Weights of a small transformer language model: no biases in attention or MLP, a variant of Muon for these matrices.
MLP neurons of a small language model. Each row is named by its layer, matrix (gate and up: input weights) and neuron, and shows model dimensions 112-239. Each number is 128 + 24 x the weight over its row's rms, rounded and kept within 0 to 255. Numbers have three digits each. A neuron's up and down rows have the sign that makes its largest values positive.
Before each neuron's rows, "fires after" lists the tokens most often just before its 100 highest values on Wikipedia text that the model never trained on.

fires after: "1", "0", "-", "2", "final"
L3.gate564:161188135179114115169117108130101158153116127130168112128120115102150108079132141118145138121099087134107108127103104140152105156101144119121150115102168140141112139138138100132160137099151132124095146065158116129115135088141114159176126144094149122140142136132112089120076137129127116138130134137127138148102123156125136117150161146147137120107137132133106105095068126131134083110131
L3.up564:112183123089111077134091135158115151147106123122114137159129147118123087129108153121118138098103140115102169132135129122152093115113154085119136096103105040134098134158118129116136141093137132128135132136116103143139124129110181108113147129130115141112124130142142116134105120114108128107137143117108164120143114083225113133118115157137149128113122117154145097118093141119113098133106

fires after: "\n", "|"
L3.gate153:110104125166152159134113142144120138124112150141139117172142133116135124099149108132129151121153139160140117134134130104100111145141104130141102086112068130106106137122080154107134150099131134122127175133118158106127157170144121134135136153101104095128174113122178117148152134125115133162147106131109151148110127146173112137147118120114131111144160091110148167108097141142136128149159
L3.up153:131077114112136120122161152138127142146112104150151084151102151120121158118101155134142141104098126123109102133140130148095153103153131132159099115125141128125095139110143129127138133106124134101123148124114133101127146176134099129110172128126124130158122117110111102100120128122110101117133089113139139124073151126174178102178160123102124125118141104128070135123129144175164143065137

fires after: " the", " in", " was", "lu"
L3.gate89:123159110121133146144123158121070122109134127127139127117135151159146100152127156099160104120147111085125213148143143175137109127130136144133116108117140117105060139096108084077095121114109123137175114142169168081082143141159178139145152145097125112116104110121150105132117137130115133125103115148092092136145149118099108133130168148087126150112129147126115149093142134087120135121160
L3.up89:150143138112085132109102146117146096145126079126088100119126127075097151106128093097080138084145144149084119122144124123123145116127166123144141116151163129077105133126169091112095162111098106118133155133125148117118147136100104122099127126119111132119116125160148176129104166099143151136093145131129110177154152112111158137122190087141145154086082139116146146145117106116095141148124

fires after: " the", " on", " at", " On", ")"
L3.gate434:138156115156093133182117137151110106151106128100165160105063116155134119124142136120165128127129101149125123117134144139094120134126148103120145108118182146083139138104153074128079140108105095095151119120094141091151179161122106140121138106129141123107106122159116149136153141117086127111083115102148139160133104142106103115126150169094137124091165137133102110143164123149150128136124
L3.up434:192114126149128129125121116126124148131132113172137153119089144130096137115119127126150104167156120084100118167101132145130143108107140154143130110134100165105131088168122137112168134155114124128127126117122147143123133135130183160113141111096136119128139127122147168103131117161115120133096087086141094126141130139082155125152156132176081125112182154161062085164152131082157144119156

fires after: " re", "s", " Re", "li", "yn"
L3.gate783:109159109125154130140097174132114147113116159103122132144143131126122115180146167119132125131114164143120113064173119141150114104123153123118098131098171143117128126122151096124097156135119108112104127092132155143126151111168132130136117108066131132106158162171101125093151096171159141116133091124119109125168146099142130119151136146126104148097136119123143153117118151138155097124100
L3.up783:127160127119153134129150155124138132116138126127094136121154100119095166140134161117142124151134179099134179141093141139165104162118161131134104173151125102135105182166138129122126131100113155144109139095095165144169141097160095118120104119098104141134117101134155147157137126119103142128147132124120150085131162132133138153143149151100126149105158130081151136090144113151076156149114

fires after: "\n", " |"
L3.gate35:137134176113121158139117181104110095123120153116130096153145113117127168122126177130119142116143135151146144108120170154136163137142143113126103159142145113113188168153122113121138101110129126144086123124162102147108151088101118085118149141118132144174145162088128131105124111119146107104132121138123139146119101111140123146147116076135136146158106165110123083116131097129164169129109
L3.up35:161151117134133121156099125087099178111137169134119145160090123130131150141155132121127089089132126167070143134130120100114106135099146136154086142124122128116154124129085113171140139149155101134155124150153098132116129098109171137120142155118092154147117128111134141118111112131082060080123204078129140122101140136150133099133127162157105073135108120133108091107175125149141148165113

fires after: "\n"
L3.gate231:116154118148137106169144104097078161108110136132139171149071141122119140131153093179125123088101139126114114120118092146118100147136151083092160128112122143082099132111061137144136141122150152129130109133146132123130139089137176114105128124134090080123108094131153127110068133173136072147109134120125157121135136153162123118161132107101169114113148122146133164129121132113141136118130
L3.up231:132161131145136104113134120096085127099103106139161148125113126130111143105130132145141148142131186118067111160089111142118133151128138096114106155101177169136104111141101108159128156133144144085104113105121139105123121109151140124095112117115107077160101140139114133125111137123148143113073129112126144127105109130151125157117156093096156133121108134111125135117089139133143141128132

fires after: " O", " Co", " co", " N", " A", "o"
L3.gate977:148090098133138138134154134166142099126157065100120164110121140094125128075100121168128098125139144152129158112121140125155147161096092139151119121118123142132158094152161155106127101169159132088174071152120135145177170093140152166121129112122143152123103101192120123125122084080143200121122143159100116148105090096128153146086083110130166129130123121135093104091145120134100148152135
L3.up977:127150135134142092190110157108096144116108102088129089154121121105111152131155122092111125110085088144143125079109109150101143086117147115128162115161200090139131157145133086152126117115149149102143113162147175148137102157095116125137123135141093142111162124136161142150091151134121122110087108176066085202120176089150062137138098111132119123094122119149112144110119131123088136127134

fires after: "==", "===", "\n"
L3.gate568:104173157140113153177106149130148098106101134091155115116123121152132084131098105120145144119108117112173145145104103096122152146149142159116081057123095167133111109112133153137139125099115162092123111127129128124169102135096101145104139118118124117142161178158120116077119114129126147134111090087146169147138112107133115121122100123102110118099123141126107104123103157119129112122128
L3.up568:151130113122105123104114147111133129117131127118164112182140132133152107096159160169092141109123156090119119091135160150128166114123132151132127142106174103157126133171144129108115107114089114133098087115139140092143098169148127130164155154149162159115099105129130126174133195132124135134138099132118142159146083143153106122163139102119111156160135150121113149124139131139136120141104

fires after: "0", "9", "-"
L3.gate1200:114128087094118156175074172134120130176077157161125128104118151105090126128132153126142119122096136151067086126146131169143123101113150099157168156117171117164105120139137081140122128154099120117107125157132126110103132129120150137085169067156124141074152151126146154124090108139130062109168141119127122140154093157122153151130141104140149104157168106151157117127141141120176160135116
L3.up1200:146134143132132122152122120150136129128065130101126133112141144083136118148104101128140117109129160114129126158124124126125143162109128087125174109062136139155137125112173123135097121143113137128093141152117122131127129094127103127107156112113146137110131143136159143124142086081120121098080096166161174131116099102132134132164107117058178131128131098127120139134124155117144095154127

fires after: ".", ",", "'", ".\""
L3.gate368:161106123084141167093121142119143133145082107126141137133122120144147128117112143134158123124112156116143082108155128092141121110096142148157117140130146110150128165144145157138149149126124129119162148112177090118111129207155132140152109124134137080146102134108097112084162122119121111155122089118126148118113105155134140136138149096122176147170111147132159118133069130111145134086113
L3.up368:114143156139125122115114128124139071135136098164151159132149084162167131137120112102191112147131138125134107111135130179122141104105090144126112148162184132141154107199115136089082145156173149108098125080149132178129129105149151107126113158099086165167145141105118155131121153098135133108149132136183139164138136117099144160105098123119123112124185138144085143101120181149166141175131

fires after: "\n", "The", ":"
L3.gate299:134135100139142106126099168088104133152153108187164146101089113122105122096126150217139146148121121103118110122126123100100143144111136144151137131114136081132103123158155133148120069141125151117093119125138124158128142106105137111114132101100100176150121178144125123109105124152117127140149152109141131103127063168196132136147087130115152111111163146102145147127155113132128122134111
L3.up299:161115084087115140139130104154080118131163148115135110093136103154148153112155112137137112095133136103140133115099128108097118150098124158116081087153122128149099116113154149168114128140126071114111104143105141136143136119102109076122129075162105118142151156115102120165113076190089123112124153127141119112127092145123121161116123155118116133152138104124146126099096145148134139132088

fires after: " ", "\n", " votes"
L3.gate113:129095064145112172106116188115124099115150136123137134112160104165096120153120132130108148107161091125147138112123144156167118096142156163136118100130168122127115141141136104108139083127121116152160131113137135116119140107141126146152138124148107178120123165135139162170096122120110153150144127175139103118086123114101133126160091160161102107133122094127118142113113096118122146123086
L3.up113:098124122156096162107142151106088111094135140120131148135134096181104141133141149129119155107086090148147149094181116139160144135107112126159130119077121125169104128134123099103095106114138135126149102114115135129109082109153128110129124111133076154147132150112123111134117120120105109166164135157156122097135115093098154131173125094131122107095108102138093159185138131154146141128111

fires after: " ", "0", " (", " Do", "-"
L3.gate94:109078160125140140106134130159091098089152126144169125119106142126032130070123122132101120099127123113144146127130125105135099152140107089136083106151126124093134107129124099146078144139115152134108145172163140136143128120137142141152131147161097114108089117117119124161158129091157140115115140105142113119170101090152151144149102125104138131124119139153140154113141112154119127153153
L3.up94:156150106118167119154150132157097105126091084113100127082122161129136179134170148132155123143082141140145100080115140150186105140124144139123126113119082095107113144165146163104168125159125112121109113152104117130085102134155112132119145151114121149127140146150142096137079182122102108135141167131139174111155099123145137101130146129120104141140128110125150156160109129151133145149113

fires after: "==", " ==", "\n", " ===", "==="
L3.gate887:122159116095097130075063109140144115095159125115121130092121157115117108099133162151157108152143162146113076129092137133120112182135104122138109108118125117102146145188120146151119113136137154142077172182125143133189140102143143105142141127140156142122141108099126138082160135125162108121080122168118173141120134110171142123155140130080131154140175121141145118115118131140148119142086
L3.up887:134121078142121156130107122148130138076133091098122079136127140098113106127115130129153119119120142119143103146132151132124110118126134112131149138139157083131148145132096142102104124126128080129166112151173138110165098141106130107155129141170134134135106097109097148165114101150148127138159103135113113098147088065125137122134145115120158116130139160098133145138121157176151137113135

fires after: "0", ",", "5", "2", " "
L3.gate73:113085135105152137152102158089115136110137120105088138108081139143116140145106138113168110152140133114134129165127132127143128107135109099093124123152134140129121103103109089136079103193144169143135124182137138112165151139138147148145163173127139144137115124144147159160141098180129108159152121140114128088136076133161110132145095148079134120106130111143106116159160145138140081096122
L3.up73:108127106193121121146099132117165138115110129138163126085132153078131095098109134166135098157119140120144101170114114130176112133110148107155128088094135108116172091130119125117167173166101167101100101147138146131116078119123119101145167115140103157163139109111139129195143128126100108145152118163125126140151133135136153103114141147092081134137104147111132153171120176164135134160164

fires after: ".", " |"
L3.gate369:149126106123107106125114139131135148121123141131090121113119139104120169114145133122091129146152148165094147109103145101114125149144167135189115186128107102122088140097155163125136119116078126126127157102119056114153049131164160114150123120159122090151125133154123192125112169073135139151118114100118124119117110125112135094111123144121136122098111156091114140138099108148127113154139
L3.up369:146148119112109145116132091102115114138145161164109159110139110155133149170169091079094100111099129135113084135098105122147152141098130155151132136128116150089114125147125136132134148130108148138103110113147149125097150144155157152147161140156144106089147101124150147162108124138094135099157119145109118111157127102098141126140133135108163076123110126113105153166121153122106111150142

fires after: "\n"
L3.gate383:115129161152118110134136098141113167138150153126129105102156094157131124156119154160134187116126143146102162147153122171125153119116102140078132124114112139138097134137179118153133134167119105124116155166121135138098168164108110137132105126129149144113158127143095108110137153134142133156131115117125152067125112106101112152166167110122109150134148176128149171137146109145108129119155
L3.up383:151146126126116127148087149111098136120127123097109150133119132120110146117124094124128092115105120065093137136123145171127129095159110135158120132118145125125127159119127154144147135152110115119137135122114157103150097112159139137114099128091126152107101136140188135107104124157136157147151108094143161101121136156096164139122103113142142114123114158136133136173160109112133147119122

fires after: "\n", " |"
L3.gate121:088121097143107141208144148133157127107149129126108128151121146167124104138152117146073149112096144138042093122096121117111162090141117086165134139136146104116153131167131155089134091126094124099157135123099140089139134127115149150142147126149111154146139091137125149126132139147174121118136131159152130124137139099083119154130133129157144131178107131137122105150171185143130091109086
L3.up121:107098109199112125211129102127137132080143145159104138138160134121124125129149096134125125164108116150102115108111135164119126100151107110133133120094147091130131152105096104130115129142129129095094111131106146111155137125129138139084104156138137142123153105148129125151073145122116152124118145147142119105099168121121134083156167110170082166108137135130148138116224105119117114169133

fires after: "\n", " co", "o", "$", "9", "1"
L3.gate402:134144128118134089121110165203149137096129064133104143116142127119147126159113144116075098161112139103128143105148144145130123136126093099062155120155060110123122129173128117154098119105165097138138165143162087137134129161106126132140098139106091161142111141108127129132143121131107101107146091148114093170115133102102120094102124107093166098131161171134139078150111188132122107150115
L3.up402:121144114107126117110105156151167121157115082115154135148070088074181092164211147147139089087099139129120095127130134109113123138129073114121117131158121145163154129113114153128153121100118171113121154162114136093144090163127138139090118154097104153116160113174159145125113133122094126155136139217154116130084118093107135114124119146124153104131131136104136113126098104110134157131106

fires after: ".", " of", " that", "ing"
L3.gate508:172098081119121123113156097101111124122126124133118154127081121129162117135134124088110137119147163136140135103136082136124129144162112090149115160137115079098114138147106108103096149112061150141157113116135112176129156128159113145120104149118079134098154065155147124160101165155135088165186093145088133083144152134093129132153116133137120095090109139145143113166163120086140152111138
L3.up508:191142128128134120136116100143100149158151163155125140139122146149193079105146085100140134123122134148140126167158146149120122149126129123117126120193143106123120101129094160094091138138113121091150142102138085105141124113100059133095094142108085139176181082117114117123134172113145137107145116114131149091120159156109157170155139132097121146093151144117156152167131109177154131122110

fires after: "\n", "|", " =", " |", " •"
L3.gate1105:125073117095094125111093146162107128087122109074138146117130119129103146175167139142175107136113116120162119142098163155127071104133131080139129090102106107142106095135126132113139138090133117120114122144126101136107159114125125138141132079141134135123119099132145155082169125158129105094109128149067110123099127126137122118155084100135166132136087118127127174103114184107151168099126
L3.up1105:128140142164163127128160165132138138082120149107086105128150114107141121134088137146161093140069112132105121143104125113128129101132110139083153149122138136124178104086158125086131107124161123142150103120119087145157127128152117136106114094124133166068130166158139155118131132118139169168135104138107148109144154130141091146123105108133105123087129108129089153141119076115104116144129

fires after: "1", "2", " a", " the", "-"
L3.gate766:137114166083149133118153134127151090071134119121142133129139104128153087166142118117143149151086132140152123138106169152122109126146118099127125106122125128153150153116127104130165132127113131152109164178168153133132139105133111154142089105097105109121122130115092140144105098124127132108180110116124105137171158157116117139138122142112092082157149123169122124148127090153096118133162
L3.up766:144136099153137074133136152103158162095156142154101129116106101133132089222116135141106133140122124119136086134122171169095135131129144123097151134137137110117117132134136124137131094173149087135130145125191141116128130125141140146197118091143156142122126107060117121154132115147119072147160127116173096114147100166111148124091146114152105093127177142137144141136157111139116136158134

fires after: "s", " Sho"
L3.gate1021:123147121099166088175133117137154075067112152103151110165085150129123166142149112144098154154132151110109166149127093108140132108100124159137139163133100115087125141143125109162135090107147141157190149139128105152143125146114084151154100073154162125103133161140132130157151136117155107166136096163134179075121130116113154124095143123154145152128126132095147102117109120170082103111192
L3.up1021:176111116108096125151104102145118088135122141163133122150091106159118109140122150117117137094134153122104086135173115151116139124071123085142157183190103145125149136154125096133139115080161076147125124171135141114134098164132138111117147157137113114151106136124142138116111106113116119114154131124136098109106124135160097124125113120131121157148138112136108130121131119163121109112111

fires after: "\n", "|", "|---|", "|---|---|", " me"
L3.gate722:109180140140145089104121111096124124143143126151115108093114146116153099137103189122110144159141164133117109105123122057154153120153119124113140114124127115084112118161170150145113103099157143131114148124113139128108165132133105128101127088099123138126122114133093148134093103132132134161120113050132138085085156135103138084089147145125134134103132145105172130103135093098175128123109
L3.up722:070108136098180149111146143120112141120094146107145136159097125080084115152127096135100101120163083113102154149123126108146115126110131135188121091120088100146146132112143090140089159143121103121155096143108118092138114119144161127099063131122149151123073100135167102105133136149143120116133088161121120127155137117155105164146132143118105097110106107099153153118121139104133126095112

fires after: "0", "9", "7", "2", "8"
L3.gate255:093112103100123126179140162125118117104153117137084121105130141130134123132159148152118108154134130133111132158150165128126088157140151104141142124107152139109117131108130068119103148106098128123115138168126129110142176137154120144089089128132118131165058152121077153153169124121108126127122099122132123124114132143076123126111099130159154173105146179117120131114162092105153087129126
L3.up255:087105122145149144151140107147072129139141163128117113125144147157171095105144142152113119126143146116133104105142139111109098113151104100107149181132145128142135147091121097159110128134140114091160135169163129141135128108101111150151154131155122083111077125120133145166114125133155129108143121147109110147137081146116108120122093136119113096104136123096149107121136077092131166090152

fires after: "\n", "0", "3", "8", "5", "4"
L3.gate983:179115136120127120167136116117127175143162132161162103149123128117118156126144142152117095117061133119126083131099144162084159155084096066108135153150107144128089110101149080129095106118108123155150140084155154148114122124151125133144174125128118106123144155161094163160125156131125154139103119134101155084113100143146114114120107140133104150083093130119095116133095137096165157172133
L3.up983:128136132139138105158125127118135120138150133126118108141110133151117090154136145156154110121104174097151142149110138151132138142101163132117126115130130117115103169150131109131112125140116119104157132124128111097125124109147160137144130102129104144108100124161161136141130121156120130163116095116131169099104122130119139129140088137135161134109137132107074093126112190113155119138127

fires after: " the", " in"
L3.gate609:130120125111125135157147099123127110110128090143140146121107177119131117122131145109157101163131112132119127132144136090128098134113138168118151153133140132098099101140148135100101135123144101111132142134121095201170130119145109113153148118165125117138111162126122142163119114155115126165087111137168099146119154126147101163146113103134107178143110135148136117105088123128142140136137
L3.up609:161137176147129123121133083087120123115112161156127102126103128124101146114162154131137133144172161154117117119065106106090117101112113064106177074123105169122078105112128113147099103109103104124147130154146116135157101131135124125111122137142187131123099120102091106148107117113114087165160127149150076098142124086127133089131166105130137133141134158099151133117126133144147099125165

fires after: " the", " ", " a", "==", "lum", "s"
L3.gate572:157097092122133127130130147131129123169109131114109153152115118123126129134148137128134119141126113160125101140084144174138109150112093156111156176132138111116128133125112103113174095133133106094115102121089121167136121121043098159151136129119110085126141140129133132147110105097101076142135085167109130111125127124166148104085134114084113103171119124134112126103125117113125105125146
L3.up572:158108134139164152148140108166141126123105116150112143055170164141094094120135155132083178132158134126134152112120136121136108126138107110138143112189131115119104145124151126178148114146123139131139110106115087123124089123113104120124114148133165102135119150153170132077147142129100150112148140105158095142122086132108097098114145118081073146143127170134115095111142099115091117118175

fires after: " re", " Re", "s", "re", "Re"
L3.gate175:089128128127141124194133103135145127110096128142138134138135140137136121113143170105094133097176150145113172133123143140100118150120144121168114122156127131131114134152152125107131138092109106114153175156116134166140112132163137086126108133146135104164121165149117158132115073131097154133146145141130098098138124157100110134115147117132126143154142139137149121134145134133125114152109
L3.up175:154138167119144158143095161149133118159135123145153120140150097158157099104102169120127123143136129168113100111089146095171133109134106126144133163124116113156127138122107098142137128119116138125144112121123108119079137152145148116105123143150107141106121159120137110124147123141128130111127132136169145136131145157151122095140130138154100119123150096136144190153133111162148107170137

fires after: "s", " people"
L3.gate324:119103129128092180108147120163152151149107152148106125139071158123092136103168142119160127139104120086142111147144135140153125109122163130117073120133151133111075100143162128145106108126141129095157151154129157169153142140119109112141123132129086135131126122167105127170177119148169115139118110099171113112162190111142075114117115185136121141171107085117113118106104112158158126076109
L3.up324:126121097131172071113099139108152104106114146159109157163114137137125121092072118091151086113124138117168096144155165140128129179153095119127136160149129136122093118136107109142129157135119126125141112098173152097090125180158147161138087129147127128128148117149166107116150160176162124139154079095082093090148161145144133149120119148133156166174100110173140141105121102121123133138122

fires after: "\n", "-", "0", "4", "5", "3"
L3.gate1232:162136092101116110124100197171118150137117137151160112126149144146141150134095105130126144094104166129137167130143090127130156145103125135125132122135133139128137138125148087157113112092122103109161139085165124162155088154118104121144151127107123114150131181145125120093069173135124140119115136132128156128125060112174092133193127147118141106101119188122122116142118128155098085125119
L3.up1232:140131116134115087153097112129143140120149134119101109150144149099139171117150164145102116144148131134143087113112078148116127145143146182104142157166133114157145141092138183114101136098120103078169118131126107131133155148139121151131114139128151140133084151155127116092110110128141114123110133152090103119135106087106117101087168132116094149126160137158148116152088131137135110142110

fires after: "9", "0", "1", "4", "3", "8"
L3.gate378:118130140135123094174148107139134105121104142157144152123091135105160119122031113093137166135093118133128116149124134138165144112155110099154063090087119142135127155112134088138101143107170156131125103124121143120118122134100092085187141127114143134147131132069129125172098098145201111126097097121088121092152127088151123119175071101092137126142138120144134128089127114128105139148122
L3.up378:110146105173088143188118125103157150158091119120112096112132166148161154171101151146151107129132139138145099148106110168176154116154144083161167165105097110164118099140081143123120143095132156089116130142142129126111140099106127106120136167133127150151121128102107167111154165092120131122113108147133180167146118138086188115125104105110094132127132156126111142144110135125142109162118

fires after: "\n", ":", " f"
L3.gate1031:111096112102127151133160143111161129149114088128097181146127147168141167148104125123116082097159130168116128128136151116138164115085111127089147138160122122132123177148110156186139120120104135205151145108116161145144137141105101133128127136124146143157155117123133128148110113133105149108138162160121121107109105132151104122124154124118142118115095109114108156141153134116116097139118
L3.up1031:134131089144132143120117138111079148124093125070124158116139124145121146107104118082103113145135125118110112116109147135162158138103154161085125137126150126118147128098067097136155083139125134144127125123140132110118137146109081094138089142132081152154057114134130137140144119100094115109158176145124089129123139124101155129088162157142148112147154155122142085148103130094130133149148

fires after: "\n"
L3.gate14:105114120145099095114112111094130145098147065112085076111153076153115093112144152150118129141088161107121153138113150122099107143129133137104141141165111172080120087128170168177126116140112116155081122118113172139102121166091141125116166146122138110116133115136107145128161158081185125132122171120140099129135157130130142090083112139161142117181134111131134131136107103111153122111115
L3.up14:097121076124119101106120117119118139123152125135104128121150078100103127132131150118125149150062183123119138142112171132128089150112092150089128107190137153108116103109152133138098144141119089104090066075106130134107116132098109110128122133110132140124108155134121132112147134129149101146127118118132117161105158104110124119114107098124181101119145133107145142109129115187107092126145

fires after: "\n", "==", " |"
L3.gate1011:124155125128124105153143135103126071112123163090120097130146119114117091160098145142145139113129165111129151140110152107110082119096169129127139097116135109116141085126112131090158123141169128122119126123122120123150155148137053164112111158125133104137135136143136110123154120174151144138130161137140127100135109090069146151177154148125112138181112142151155119148152158107112128102119
L3.up1011:134078123149150113099109109139134077108103096137128104139120128133135114095136138092135108138082139102162164124140140178119110131134120133097114117129144141147102112112146134110135101109149130118158169127135187113131130130140124088093144142097107156122154068109147109136152120147127156099186099145142135113136116128111149096139148155149097179134130132120146164119114157076143176118081

fires after: ",", "\n", " and", "ed", " similar"
L3.gate805:128156126154113111151120144111172146070130146123079164109134128101163110134118164167112101164120073145129110158113160136149127119150172160102151077146112109090146169129172145095101096121111145120145149127143127138158129145203125088130132148111130107152117149128188180135149104095165118121132130161099155180160120143067121147127146144113096162087131142112138100107105140113137061162125
L3.up805:115125157178134084130154107143144109130179114113112150152148159093114133129151149119151114163133149137117111160109145187109105116088142140142112144122111140140151142133130149109103112141105107123106117136172133104115120119126155122153142130137119105133060161132095125144097138078129134179135145155108162161139132106091068138145137141167084161078121126121142079148112158126142163120125

fires after: "s", " D", " f", " F", "st", "c"
L3.gate962:148142132132174175128137162110139111131156120096159148120075117155119128093131123137113100122132131093079130115133123113170132097130162127133175157147143122106133095165152144112154109115170132116138110179170157133132135140115141099135100161137130119094133126119138158130101170151139139088146160136118128102123125136123164162155112092089141128129107118116142203129114136115140117134122
L3.up962:135116114112136125121088142113141107122110119150127095136130133082142120086087094100125137132143160126106136162115120090119128122165116122125131109108108079156152107098143107158103101113144120094144103127075150158115166117097116094109136112126102108110095110133175175156110115136121093103148111129122100107139083164112173125120153111101117120139094144119144134135160152107110079151171

fires after: "9", " O", " P", "o", " I"
L3.gate1029:080106117101155108129112143137087105139125110122144125134100127112098127146121140162129123136134133152115194166101147094106147117166108137106100132116148129151129124121123112101106105112140139150124108155143116160129103166088136130123175143140084125160113160134122144109133132149152158069141108068131107153113148165117059169141127155086135112117155108146144119109120108143136092109125
L3.up1029:070121104101139098111094156105099139160085112142095154169130177121134137120110129122144111113145138130133142155157136131111183110122156091170131139128139116123127134104141123131130134107117113130103140118126089153119175117104124122135113195093116139130142111122154157133157148120122184120108125110163184125158166127183065130152117115117144141110161101150140140145085130103080137164170

fires after: "\n", ".", "-", "=="
L3.gate349:145164124148163149119133149141193105104118083140084122100128093120146110122139123085134102165132105142179093160124124156081127117153098094087156129111095108098181155105142125113135124161115192142079118142164113145133154127117146070098100118119127096133151153119128100122118129138144126115112151110148095120150165123125118194145118132153104117125119152127138167119098143141135160163121
L3.up349:106124148137144147129125115123101143136128135136105119129092136122134107113147148123075129138135114143104094136128119129120084123129102112126125155103142109120131130111126135135126177107204107153129094129087164157116136166114174144112173103117107131103148132130144160126156154088087117121133103129116147102120132167137116134133132109162119109182139086150101150141095111142098121126118

fires after: "\n"
L3.gate753:110097123107142104159154108127105115097117104132129131124134152149090128127133162126136123131101139135154141139147092122141173112125069099123156137112103112057140143116140124144147134119177133077150123104116112094123184172156095138161139095098139144117159175131073145170109149115131115133111099120123117124148127129108140123111129092142117116091132123112146144132145096147125161113100
L3.up753:059105108184125132129116148122127084108179138153126089107132185121121100102168152176140129121096138120075115114126117134150161137160052145166116116125115168115124116127139152142100175130112112113115176136122131157123079100117115126147107122100100123111136124165121147154113130145144150128122097173116096135131161130125130163113164135124108121121129167127146141125093139149103141113149